Weights of a small transformer language model.
Size: 12 layers, 8 heads of 96, MLP 3072 squared ReLU, vocabulary 32768, 110M parameters.
MLP neurons of a small language model. Each row is named by its layer, matrix (up: input weights) and neuron, and shows model dimensions 160-255. Each number is 128 + 32 x the weight over its row's rms, rounded and kept within 0 to 255. Numbers have three digits each.
After each neuron's rows, "fires on" lists the tokens most often at its 100 highest values on Wikipedia text that the model never trained on. A number after a token or word is its count.

L6.up1007:151063086177153125161081113145195129096196147127123153176149073177153110173139132081151100157122149156128132167144142133212191204109221135100132105120160163075148087084089183106078088113160133119157160125146142108138128079146163115138169165108097123143160104146094122115174159101124193146
fires on: " B" 75, " Bishop" 4, " Bachelor" 4

L6.up2741:144183097110134116153097111152117091087093163085094182142103107159127207128102180058141191113189087151122121142138164076168100111177154135144145123119112078104210123139158139115061134148145083140143093129129103105129091100123169117098154124125158136128161046109133120115153149170170123121
fires on: " the" 33, " of" 24, "-" 9, " by" 8

L6.up676:158094093147156115106137175113121145130107132162166104071085128142161140152125217166139127043184124140133219126164107195107113092228134113167126066075154098114082156086085121080118109166080117089123118111125125104162132173165121097093139170092114140185059077138093111134124108155149138125
fires on: " and" 43, " the" 18, " a" 6, " or" 5, "'s" 5

L6.up411:147093125139124176126150173120084113130096210151109109105134105103092125148190153146088170130108147154143149101106118079131133092092127151076137089152164092134102137143139144103139122112057159071104146128216137061157109140098160090136122102167170186082168079065148116113108104129094152175
fires on: " in" 26, " as" 9, " a" 8, " at" 8, " for" 4

L6.up203:162068083121081081125137158064105129122141129160122196100146158115125105170128147111219137164114104137055200137151123128015120100179113128140092147085123088125171020187103145096088139129128165133132085121125152124110078157088106138077092136155199118136157117123128120138112101153110129104
fires on: " The" 29, " the" 19, " its" 8, " Its" 4

L6.up1199:137114119158068106089066168170098079085146157135166162077122187180101120152138124123136173120137098103189080152181216104121107080087083078101169088173125168135158156120103175134193112106084139102122094097142188102125071157170168165124182145117112127069107154130172091102110133119145141101
fires on: " that" 33, " |" 30, " which" 18, " who" 8, " to" 4

L6.up2475:124148107118116115174089126113123190154122130163133110160116034066159105120145150113076118136114135114170146110177128143151123191090143093057103159087146158174088122110147116180157097105140127116071167101122106142112138085118123090162152147145173108092039140142148104063107140129097159230
fires on: " as" 46, " in" 14, " '" 4

L6.up717:146113142109146130106178091090150077148100086092125166176151118090121074159146112126124125141125153084081104178129130141128102176210037138130123076040114162102160092158108079181094149160116143143103125170153166103087100105151173126087170100186144122104104150111158115119143091130123127155
fires on: " was" 24, " is" 20, " it" 17, " not" 4, " it's" 4

L6.up1774:155173117119087151100193155153145103189136141141130183161123175162161143111166092114111159201152116123130121199130105173062186169176118067130124149096118108107079111128149137170169110116122133085095101079142101118100091133162122164128091087088077112127098129147144089110081135140216200146
fires on: " G" 97

L6.up705:114139163085146111128189131115091131129168161090152106136106154121153051117183177104176150209091162140117158118077161107115132139137155124194134085159073077122133076127100109117095136138162084148111113091184180087128106130083155151153170129167143137087114087081094122079079098147106133149
fires on: "===" 70, "==" 22, "-" 6

L6.up1511:139092199134148096169066090159166125162111104156157123149108092147138123141097112108143105145137168094181162118152105081161125174185163113106129058179169101047149079108147115125163122152122141075107133103139091123152157164156107140119090123102138114114118132092182100118126061171158171110
fires on: "M" 35, " (M" 17, " \"M" 16, " Me" 7, "===M" 6, "==M" 4

L6.up1902:127099110137110094135199113164049091129168187157114225169112157192167113148167155133131149122153132081110162129113157107120093110179079082140114064120158074085149127131091137172096164096166133110162105114126067126156165083144141134174161136108085166132093129080045168090148110129122129149
fires on: " in" 31, " under" 15, " of" 6, " into" 4

L6.up921:196094101148103101116131154098112129052142100120123217110153122118106098092123144133121147186099090134108161155163155105105108157154135173078143203127156117122105146161196143113146066175156129109096161110145130128082136158129059213065105147082152173145122073135129100090102120105122120185
fires on: " the" 60, " The" 8

L6.up580:142145162178127080124170139079109138126117171110159145121119131128166126073091141131125141159146137131111145075114094142096108134131155092111160133099116086136121083150129165134106180092151136117126139086172122132145106125105079106162074168167144082099119187137106055110199104198103170103
fires on: " in" 57, " |" 8, " of" 7, " a" 4

L6.up2503:091105126132142130170124177109092110066072080115107151164105112101105069122136120100119137082079158085101113142134157045117173142064184140135165144120119129077074083105071145093156093140067122120146094114142137176134107119139205135122085141148050137090087147099127151128109055144121143102
fires on: " the" 22, " in" 18, " (18" 7, " of" 7, " since" 5

L6.up432:110191085144149135117115128166115129162104158114077110109126151127104126142153114122153113172076122075098107188079132150099107127027151118140155144183175065154153059132119097080127151077176074130123116124101139079126150182124139064155186148146107115117130126177135100098196081163137110155
fires on: " |" 52, "\n" 39

L6.up1824:162178113125129059078135111181116103147093137118062124063109145133123160178131123167166172107125160102173123190063116085151084092143126111118169151140116105170081107144056113147110121104164130174112174156100117098097171147163144120135171149146141069111094100155112148059127125170112149079
fires on: "\n" 46, " the" 28, " |" 7

L6.up301:084114209153146145211141098170111109061125109195077142133137164110145098160088090168171117156128101155198133135128130172153126188112108129105123152139128151123094135087076119118131102118110143119121126150073095108116050144097106115172130119111194109118094162109122121073078149135156076103
fires on: " |" 93

L6.up2442:139096167143141130117085135066062148134137114113159137113178036111155185126176142098077133113120153182113123061122104110134070091094166178142143173105104183142087102167156194107154152146203122149136095111116137121150154183127112095131142157100127099129144124123138092137203071159148171121
fires on: " the" 79, " former" 13

L6.up1298:163166099183117145090138093149161127073115162121083112116213092180139126160126178078105109141119073145167109098157132107165165152049077132163123150123157166109151188146167125142111156101174130196130129115140100140168104151126146153102073119139175163159095164124155144099143140159122084107
fires on: " |" 54, "\n" 5, "|" 4

L6.up1285:100082110115131117174100124140120109189150145125087206111181089122135131168057098151170131152147166132057129203101105134133164138163144123149133137197118096152188127122135138134085119184136142172115075152079142124155145103042114150121143116119133156140129102136131091167178086137082108100
fires on: " the" 71, " with" 4, " With" 4

L6.up2230:106112153154164093083210103132114130121174163088155115188136160133118140119133131129129128132132093134131157138100106217101162178107134141110126099117174158147090113157137091154116131080131066108123163113200093094132101083142088157069130132157158110142096114165112080097159109125086149172
fires on: " to" 37, "\n " 20, " |" 19, " of" 4

L6.up1031:111126098138123133120176104048172121083106168104179138155125100137150113169116125148143088207113041131151120071129125132115130129128194117137108174110177127188139140188167120130173119124156137089136110141063101093075077111088134096133132100121076129084102138123093179144115053161148214131
fires on: " of" 30, " the" 9, " and" 8, " all" 4, " from" 4, " total" 4

L6.up96:149142104128168050061085130090108126203128114151169170128065101148118153141134132094126110197161122105116098096074107100139156151103128087094077150129123088087087076147117133122150170125159157183070092152106141135108122118134134084159065120120145131081087142109109138190143094087098078124
fires on: " the" 72

L6.up1665:080104080174137135167098063129107138176138115120146094130138089101125190141127088118147162111135147140120091111113146081112129086127103164125086142151092091104090200074151099125145123137131104205073146099200064090104152136131100170135131145130139096109102146194102112112124132118130114133
fires on: " The" 26, " |" 14, " the" 13, " La" 9, "|" 8, " Los" 7

L6.up449:151164121134140080120062136168173150098095106166176160112087105173106162136144128145137131103135121154173114049150124166137158118130158103111111150184122159147168164171143165167177151118121128163134129166126143200127134096118167121116142145083176148126102110157216110062091170088090110111
fires on: " |" 28, "'," 25, " TUR" 5, " goals" 5, " Ber" 4, " Al" 4

L6.up487:167137128120146128137112105129122154110176101042136215100193104146169127106143115154092124148133152104148083129119117195161098106138099121156155113115154124086117162146139126096099122075091131100128140108114043121112085128164142131133153051182182142118124163098096057085130095121178157125
fires on: " at" 17, " and" 15, " his" 11, " her" 10, " |" 7

L6.up796:093137132087170121169125119126095149068130129155126148161045154177196198116087157146139154132121069120114073168145184109090086152108074077103134129099126161126123177084075096126148092097203114060146115089069115126135106118126134114136135079119124215190174111116152104068147134140166124140
fires on: " |" 60, " @" 7, " to" 4

L6.up165:145119123162115153154111134130156123123125147136061117123098122205150093159066138173154126157117121179128137083073079077103145121113129111146113177123143120081109169086113153152113107116129101093163117169123090072129171168145154092118123173110114147062192163169119148105156086154211091119
fires on: " |" 39, " /" 14, " and" 14, " or" 5

L6.up2608:107126109132097060153129133105122126150157077172107162160171132135136160123102148127140088137132131143170142104126091153127126119105105165125153160142134047171160140110164105077142166113216121098158079106123145109113163102171084083130125143146081078160126113115081092068171102192124076135
fires on: "\n" 41, " fire" 9, " fall" 9, " summer" 4

L6.up2836:190147115145154099133110094112161138149104033167092102175118100161142128127115155209127140154117065080178145162150138083133120152205161088137071199136115107089151054107121150127097159119140115160101114145099147143136115086150066166139100135096116116094148137082145128099124174109125137110
fires on: " out" 34, " Out" 7, " War" 7, " in" 6, " anti-" 5, " |" 4

L6.up519:161136180080169162099132129074127132229171141126091137146126095143091165152120160132082124161129132132138141141115159166118137094190160112122132137159131134091084105113085106084148104164048140213101092147127124083158173126157171177114085139124143148099116156142114179110134122115154172171
fires on: " of" 21, " in" 20, " a" 13, " for" 7

L6.up1381:093175114133122124144156123124091151100122116104111127110070170125133146146105170185129114137147203075108065171108163060236072147069110103052167121140123159151077112110105116089109095106126123132089122073054121126116125132216134089101141156157145197128120158154072137111131100163187118097
fires on: "\n" 100

L6.up1004:116089115083137114120098101093144174130093156150128169148125124142098114134122128111125132078132111108143167092117170102127111154133109143094195126115141158176185108109115071120146157161115125103147111125152140185095112138177159156140170150144115153125141136068153131123127107086094090139
fires on: " |" 28, " the" 17, " Los" 5, " @" 5, " Angeles" 5

L6.up478:149155093144152072076121140133084123117139127142054122146179119095149127124140087176169101218095087116171113184095128113075179153184117168164116085125149132128126146178109146097070068155066120143159134118122193099171092143180083112095180069168124129161091144153182129120197071135108185146
fires on: " is" 26, " was" 20, " are" 11

L6.up2767:111048117095182159095041170071102106126120116142136157144151107111127174133117147091138187113153102127132156108135188135125096122090180099086159095110164134145125125135095115159155144106150138116147182172188059099148082133064140179131135072144122120143102100072129135112112118128168118121
fires on: " the" 69, " for" 7, " his" 5

L6.up682:152146147201083138125092119143121133095129089106131125175154084159146131132155128188119173105154055178045101110134205184143161159067107124107144144116099132153170138186112110130138142156151131110143145160116184149125139153050104067135112174149198104115170103123131149130121122080147176159
fires on: "\n" 35, "|" 14, " in" 6, "^" 5

L6.up2652:134125133147111120123135077141111096143170173071120134133113132126073161139158081132121126156175123117117104156136156156143162125182072064183161145142189127130150114112108104133112163164146109179134155184109068141139149192108088161067126115081103144165071107145120161069189132208178173121
fires on: " on" 35, " /" 17, " of" 13, " in" 4, " |" 4

L6.up1223:170108050085150163075138097137145162142121160096155095153117090182129168113148091108110176106089123141118123155097145124085073171117101074094136124156111093102189109119095216177121161058132140155108142114133098125101094188118136109124154118107119151135124107098143117079128156138121156134
fires on: " to" 23, " in" 22, " for" 12, " have" 4

L6.up774:121134089097148120116094136116040129166145153143140198066189104202164183045171113112167123150131151114103131140147166151133153118137132126149153139108101132174109076176109138148161119115152159184136119174145105119079092098130142109030168160129133105119170094164126104121124098130134126091
fires on: " and" 27, " &" 11, " or" 10, "," 6, "-" 5, " but" 4

L6.up695:149066093110164171116146100154083111158137153117117111137081077130108151088129188092137195116132112070167119141135151120112168086097141144096146092133121102163143119130123140122170122138077070096063177144185105116119084147148087095161108076071138138111116122111047110137156121129132143166
fires on: " \"" 60, " (" 21, "-" 6, "-c" 4

L6.up1019:154160181082135173071129138168185133052150127122127128170138154121096114124134105126159119146116121117101100174127161138125127159083078120094121083105129080115146149150078062114096104092091092135156165087192133094115146149094104180120096145186133126125116141123132171123151141199095160110
fires on: " in" 42, " of" 26, " at" 12

L6.up805:133116162106113122137147122175181110149136148132165175150107104124186098093131125153098119104169072134099124133095162124087161168140165122172117072151128133072195166124156064157139154181091106112123149200150173151147096114156128150105141147168091112169075129100128102120111119193183101145
fires on: " George" 27, "es" 13, "as" 7, "us" 6, "c" 5, "iz" 4

L6.up2793:173146161179189070140116178132162093136164192167115105138132109127124145102066111103164165063167105158112141148126161121150091152123187173125151131123135116115109120090148148132169132162111121099103094110090121086133092173128126172128115116162139127095151113112128090131079136177100133080
fires on: "\n" 22, " special" 7, " game" 7, " Special" 6, " film" 4, ":" 4

L6.up1778:101149164150155144159159182066128142100100204131072181118185138132118138121159109165159159129122100079105133100116157154204172126097171078133114107110171176103117097103150093105087119121141092135145121137099118143112161117114180134123080115138110174081071143185134108094139113144151122121
fires on: " the" 42, "ord" 6, "j" 4

L6.up1087:127112150146148160181168167177181134147173153141124145160171088178075145127099125165123142156162180122109026098128037090107131107105104112144139125127166157092110136084152086093130090121116066116098139165122139103125126136185139160108087131130161145141108165140084039141175071148161104191
fires on: "an" 38, " Yan" 5, " Ban" 5, "jan" 4, " Kan" 4

L6.up2370:179133096142170176113175100143130089118107136171131121124076105157174162097157089130082157131139090107059148162127169164169155071094114070114115116072172181127090128179146117151186189099129102162142110104165104120148067097104105156110132138078090169083091084122143122137096147124098152190
fires on: " the" 36, " of" 9, " his" 9, " its" 7, " their" 6

L6.up1060:110148127100134100141143141180119159120130115169099067150152115141070161133156137085161095159156087141177162094111198147061139122140170160032102118148106091037118069174110113170175102126124139110093161093131122033126122118122095086144129150116161095165184137063133054090115115148141153154
fires on: "M" 32, "R" 20, "F" 7, " \"R" 5, " \"M" 5, "==R" 4

L6.up2847:185084122193122070106093136078069102168174152105146136129114114150149088125092114044145098127100161108170109089108171102123163092132139084168208148127089087105068126112164119133151138134150140092074102150102166141124125175145127153170145198124124078119131143168155112119191136113152108106
fires on: " a" 56, " the" 22, " an" 8

L6.up1878:195098128161151168100102175147088089140155083146123151150108116077139136095114199107118102178126114130145158178141189118109134177095166144160107133157112142158111098081126179125195160173143079089109133087152135127160163060089131147115130052105091148145154103123131176150125081075135143143
fires on: " Cl" 18, " En" 15, " First" 10, " first" 9, " Com" 6

L6.up1239:163143104137155174128105148137126097119071089082133170147113159047135183170171083145111123161094135171127142127082108100123144164190177104150136143116130113141130150154088143084110140138109152110075084177083141151167075159214148098074136124123054176088142126173151127109130097180107199071
fires on: "c" 13, "at" 11, "v" 9, "on" 7, " for" 6, "m" 4

L6.up557:072167106105110163151142129168143179161110109204111134147100166134104117111098108149152116090116090137115080127153131113090156125105143157170131060141164162168144153036105112149072135160164134130102199197066117105131150087068137136100155094163093155071133206081137169138156119168130126118
fires on: " En" 21, " en" 17, " Super" 6, " Con" 4, " ex" 4, " \"in" 4

L6.up2983:119131163103151118095178141145082132168184187115170203068120154140144117092116188097103124150121123116122145111119166141168112118144127108132152138099118105130121106195119167108212105100132070127118158125141142049168172137142163120133146110141160217146154093115090035124131145078158144146
fires on: " and" 43, "-" 16, " &" 15

L6.up440:113110107197134125100113096134137149120114118164089180132131098128119208129111179136157123132103164058106103130155123130160195140093130142098181135139154189114075148043119155092205163101110116206082154125096134122120134134179084132138146070118079046084091123168141160103120129148114132118
fires on: " of" 42, " the" 9, " to" 6, " all" 5, " as" 4

L6.up712:104160099089124135183113123178162124125105187095165158131103078115157129142152119093126112088094151087137136137179091131126107142143147079057098095112092131102145142080143150151158084077150142114056137130124137100133121097123146170126153114066087122123088110057143118076159137194140178060
fires on: " a" 38, "-" 8, "|" 7, " |" 5, "ag" 4

L6.up2899:088188124172131150142169073104152123120153084144081191104133151144147145181119111159076146134166175117090139131138135163094138104125104174191112116100094140141118121118168123123118170100151078155113118085155121129139094189110134121137166062084120154108116097106103145096176086107142184094
fires on: " |" 29, "op" 16, " " 8, " Junior" 6

L6.up2327:132128103169131144177163165058108173155151127132178078172159102122134141070121107138123136145137144144118106147137104124123128137159166085087114112078111134154152128185165106181099164162103107148128135150138137136064101125153106084135104099126100108126156118117066151057162141069132137127
fires on: "\n" 90, " of" 5

L6.up36:034112077206156093117108108150105066121144052136149164143160102124104121086124198171158113100141114118079173073079128104138125118133152181117116159183101086127083155145120119112167110140121135150145136133156109188112151084099072130132109120146174094142126137135157069153161119139113151128
fires on: " The" 26, " Le" 17, " Al" 10, " El" 8, " du" 6, " |" 4

L6.up2064:149142101166102131123123103184142156146195159149123143087152092138130145180107147130149096115088169159102136190150127097131198125162185166069098136137112105127132109152125156149102119147116105153069115109093114136202076176087105168141154098102160145064099120135088184140092106130126138096
fires on: " the" 56, " with" 13, " St" 11, "m" 5

L6.up809:111110191137158170144115162136126168132103118131137106116083142113155191138194091095151143174131108157126145128150160112117221157090048158119091136112129092117080070165177156125125154115157122106151131156148093140124126113148152121158148148120166139079135156147148060127111082122107159143
fires on: "L" 23, " l" 18, " L" 12, "-L" 6, " \"L" 6

L6.up1632:147144147193135151198180150193151085110148167157134148153113095144125154154099185160075133157121099124118096189127078129128102126168080113105162186096125065161138114127104105130080162101127177090165121109079124142160108119060070130162151121122107111135105139113064147121213124091116161156
fires on: " with" 51, " into" 8, " a" 4

L6.up2322:133081110114117137142163131133140124163083079129113072044100080170149076121142141078182169125178102154122153125125129191081153105132165137127150127153153079133120119089134170092099098114068150137133128161106093081135158080178133088119153130137049179106117125144114135162147135134149099146
fires on: " the" 37, " to" 9, " and" 9, " early" 9, "|" 9, " or" 4

L6.up200:140186163116140082128126134142168075145107169105093148133143106087101086137191113157125108142122102135199081144167141105101144122100154054094097089118130143133133138095180141175119085135095110114210163066083174099096127073118138124086142123096062109186120139126155097135129057152140126135
fires on: " " 21, " is" 18, " market" 11, " was" 8

L6.up2236:137125144131075175095123092157144146158125121139112113139109118182068198136081125114126112126112083152118103184149146124125159103106147180114096110109128139124097131175115167120112145148120063198162174163131047192135120051114123137166205118125111142118121125124149132135155152135118173171
fires on: " for" 26, " of" 14, " by" 11, " took" 5, " weigh" 4

L6.up2916:182149093101128135177109127130108141164116150126117111135121093112079151085055189058104178127091086112124077114183187138116136135166176065128151135109079095109074147156173138105162157147132115109159152058124136086122147146115146180133121140146167164118141013201086144099128117130187139128
fires on: " his" 22, " and" 10, " their" 6, " her" 6, " then" 4, " long" 4

L6.up1674:147091102145182153117103132145090109159187098101134102165140121087121064201110132097179148204081112132197189119125137123119104166168123126124124119142080123103143199184139135136100135119141088137157149120171146191122109070232137073158131132149157145118130064144190111098141186094147160109
fires on: " as" 34, " |" 28, " N" 15, " 24" 8, " of" 5

L6.up1224:119110114109120163124142132130166118161135154150171098118108155130128160146144120194158171143112132096148125097173133118083064075121095159107145129175134162128230108153078079100116090131090070156140137145187098139124090108139122164163154096144176147092102159159132126132182162155154133160
fires on: " |" 53, "-" 12, " to" 9, ";" 5, " by" 4

L6.up2707:120110137214148075152212092129101189128138089132075135163130138086182156194109099129168124174092148167079139130117122156146187134103115146111128132116198188148113093116148129186150161168107142164121159117121073101093108155153097088108138102187080114083127060105130195111133183094101211101
fires on: "\n" 55, " was" 21, " is" 4

L6.up595:107123107162142060091097127100114073091175097130190157146134138061120139096111145175152150149067162141157066152096135142106087159158103144160128148117146103142138085162154142113102184156113088127138113142148134034125150071137143129128151134188090121089127119109128122163131150148116124172
fires on: " was" 39, " is" 16, " as" 14, " been" 6

L6.up617:150112152154107124130158180155135151080122134102139120176135077170161137095140125149136169168135173127109115070139122116180119117064135088108173089138149096168124088086148120149171150098134089168112120143095078121137143144109168138072136139147104095065162118140109126115193135139178164114
fires on: " for" 15, " to" 13, " appointed" 7, " on" 6, " as" 6, " him" 5

L6.up2025:166151163141175087081156173130092153094181084134108113098132102156124103178084146112209170165114141105155073143057110097115142075082139171110143113148115132150124106147142160126085092082158127151143130096188127128119022105183154134136181136124083109095130161153109117155173115171116130144
fires on: " was" 19, " he" 15, " she" 11, " is" 9, " they" 7, "he" 6

L6.up2225:158125109088161086153144079064145120121138149120150147144129109099177091162130204131080097081086114120106158117193115134107056097119079145107150080120173126161176109148185118134119149119066115169154095100068118160142172124050181153161164128163153178106139149110073127098182167161099199124
fires on: "|" 42, " in" 11, " by" 7, " at" 5, " to" 4

L6.up1341:118170176150171095128084142130159126115146110094131159105077195112135153126145125138191136061137091237092136165089153208218147125035168101089163132095115143114147064137187152147126153108142178126155091127098163100171098154171223128162133111176114155085167126135156144121140123145155173173
fires on: "\n" 46, ":" 10, " when" 6

L6.up194:127116198169139119112155103169132159170159148140127125134208136150161100156089165038105155068158118117126129147183150115173148116132074134136080127152087121120123137121116137150099146123137189096139049176137131106145140129129169132151144195089202091109174143117172112101159106125143176143
fires on: " an" 33, " a" 28, " first" 4

L6.up915:154129152128111119146121100145112167092105165073156147120129181162163186075150177170139159117125117186168152089171123083213067135168149098081156109114124131165158141108193096137140154058085018156118176094123083074129116094108162143091096147129122184102175161164123071066085116088134087095
fires on: " the" 19, " by" 15, " to" 12, " from" 8, " with" 7

L6.up2843:073091103081125094132117122074070127136193095153106159090097117143160181131172163087105131105161156088060149145120086174102172129095136116152090160057171132110122151075104104227094106108154138143130116150166129069139158120092096134078170100097074106160079086131057111152149099120118132098
fires on: " with" 19, " on" 18, " from" 10, " for" 9, " through" 8, " to" 8

L6.up1388:184145149144136139080088058099124099145141181105098196110152066135135074119155122128118141128181134123096103085163123202173096177093189122170136123148093156108175117129153161152095170107193069136174110086071111136106134067097143153096146131105102153159119120123134110157121126166125139039
fires on: " at" 27, " of" 22, " the" 6, " University" 5, " from" 4

L6.up2953:122110084123122123115118131192191138131160103121174104058144149104139145087111140128147112192108122149134172141127156129143164132080151110135100164140168128142092115134101103112088137079069120107109068148162136141117064098167130148085076113128103132088132121186148099118071096103080141144
fires on: " L" 83, "m" 7

L6.up2232:179105136099133176055161118116163119141142117125159190080101143170156100075184192124125136127210115137147140056109163064124180082162136152118111109169121078089197163116167133130106187139103127118158106153121095089127086126098194098127148097100097143115144156176132159118107124157100103122
fires on: " of" 21, "/" 18, " \"" 14, " the" 13, " (" 7, " and" 7

L6.up1274:112174122119164130120102124116109122108098137144115085072133166173108089120151100179139128153119103117144146197108143108167129167135076131114151139132088148138126095166126188141104112088047089157146156159183149185128106086143123123180128097095087154098192152170127146091163177138145193108
fires on: " of" 49, " in" 13

L6.up2978:153085095122143107052123112138122176113123073085149057048085123129200097158101140136174153140137077135127124135132096132092155098134157059118120051129107050200148144154066142101115126137158146134146102110157084196124141111043107133100164133128110176151071083062146122125096146160122131120
fires on: " the" 43, " of" 6, " for" 5, " summer" 5, " or" 4

L6.up2289:140168138152185092135153135030128112112106144174136125097182112144091122075144183160113122157140127109122180142132138104133160083102168116105129102154167126090118139223109125139188083120134090147118097154103108127133068138142112104182098183139127117084124095177123182114120136158134170101
fires on: " the" 38, " of" 26

L6.up2857:106111106099166135070147129173106149096131129122178176167105103095089138130145122100129148135088105088141132043175195157114099086114136166094154183198110142127063196149079098142149166022112076118169089137207135131172134147129128104138171073132140137081112153143162178115132093148124155118
fires on: "-" 38, " National" 19, " -" 14, " –" 7, " |" 6

L6.up1615:108142116126092144177149133125162123128146086168131142138136155080154186093111097089106095100133182138114091114116102108054138139138119144128124092126130145119146135073068100102089144148126138146098116158116135043074148063152092099131090147161137100129094123097114088078085124156101083161
fires on: "\n" 66, " Super" 9

L6.up1906:147174125085147087112103100164113134091133127145159150101119095158169113174112100160098124154100152163119129104089123096114142188088123181153111119100122185114097098096136086168136169156117147081106114135136153112141162162120147053172146101063116092091128131074108166144166090149168142130
fires on: " the" 25, " a" 10, " to" 7, " United" 5, " as" 5

L6.up2044:111123108190177130133172172123141155113120153147109108150161165151146143092149089098147141130097179141160134150114137158171119113087141163080055124148163100111128108128125135106156144139114106096138154093158133138079164102204164110099139154147124147158107092121116084079145145114120156086
fires on: " |" 26, ":" 21, " was" 5, "s:" 5, " of" 4, " is" 4

L6.up685:121077121144110155222124120132126102135096132138156133083169117171108123113206154145128183098143075174121172114118127155118121164090120119170131084145122121154109181127138121028132124147129118122085108136060087131108144121211081103098121122116109164084100110075122124118146115115152097111
fires on: " the" 53, " to" 4, " and" 4

L6.up910:058150120098173116196133151127132136194138158183098103113108111071164075133121131107113152122134117092138133128193118133087163101108146084058182189101094129143103079162104065143067104180048195117147062149098106096169125054152129123137170101117090101084107106143162178125143133099152152194
fires on: " in" 68, " into" 5

L6.up1969:108114130161134148080105161105127107102093082105108140161091154186090186085118155071149134100139118121143107083146135131134145137121140118157054111094158189070151110122159194167141130117181139111115153138137128143160116132160139144045125135104127152144118121095184115127188115117145110135
fires on: " |" 51, " =" 5

L6.up2770:140152096161140093143136139147169101092090090110099159161121107134054089068139173107146140132109103105125132068146159169086206147085106059150155119103156097149159137126088073096103143120132034086122127123176150162115102159130102119081150137204143086152179180118096136138098175127119105088
fires on: " in" 64, " of" 12, " |" 6

L6.up2435:135164155165146091149149165137235134140106154181132161113101133118094170151152106146120148146125133105136107139220136162098177100101070149122122147084109132157092132105108168102135135107106151159143109178109078086111094119160156084119190173079191109146113156113156110158120142173119126112
fires on: "\n" 43, " John" 16, " |" 8, " Andy" 4

L6.up1920:115172108151117117149107164117117136103099125091143110173098132080125185104161116143124097168158130092183128131141164137112104190116145078058180126124107131187185097149118095158155121105103093079118085192127171138099088065165099092075111159133046138122120126185201114150118167134107162163
fires on: " of" 33, " in" 15, " as" 14

L6.up1315:156093095173172160130117147121106088171152110142047129156181128135109159147110123172172188121074147124114179114127085113109145094122165103156087154141133168134147162081152115154121097172118076113149107137146121126171097101121110140097112100167099087119137115165139107098156102052138147090
fires on: " at" 31, " near" 8, " after" 8, " in" 8, " the" 7

L6.up1706:111116108132144134083143117131180126115158093080185127178119102107175100077096125113117177078144117131087126104117159133075165137151170101145162144110111068178136086067104105161150157065072099168139154067147165148139132057142181136111129109130108113116144121139150062069156180168142147135
fires on: " for" 20, " to" 17, " " 16, "/" 9, " later" 8, "–" 6

L6.up1667:185187186150103057076090191106135100176171112124165185123167150139134142116114143122119082122131151137152153089144127131124151141097147138128121116164192162178089148169123138095182106103102077098089151064122137167087150121152094139149147031101141074097093153170102118105129210127117117172
fires on: " as" 44, " for" 27, " after" 8

L6.up387:078150159088134104110140159123179186129132123140130130136156146124160159146148128150084170175094164203113163116147130090131144088178147133088147156128117124108131121137185150139119098121074089191127111129109129072159157092135069190091143133075079168173111190142077158099102138158164107154
fires on: " the" 38, " of" 20, " in" 20, " to" 5

L6.up1149:046107142142099185184111132145139075142188138083120092105123078120103120175195130069145147081144163120121161128084107118166134148117175071119135126159117189124164151189126159179085156104130110166119100121186169153097096187167188118118118098134121090121122099118136090136176127180192136081
fires on: " =" 40, "\n" 37, " |" 8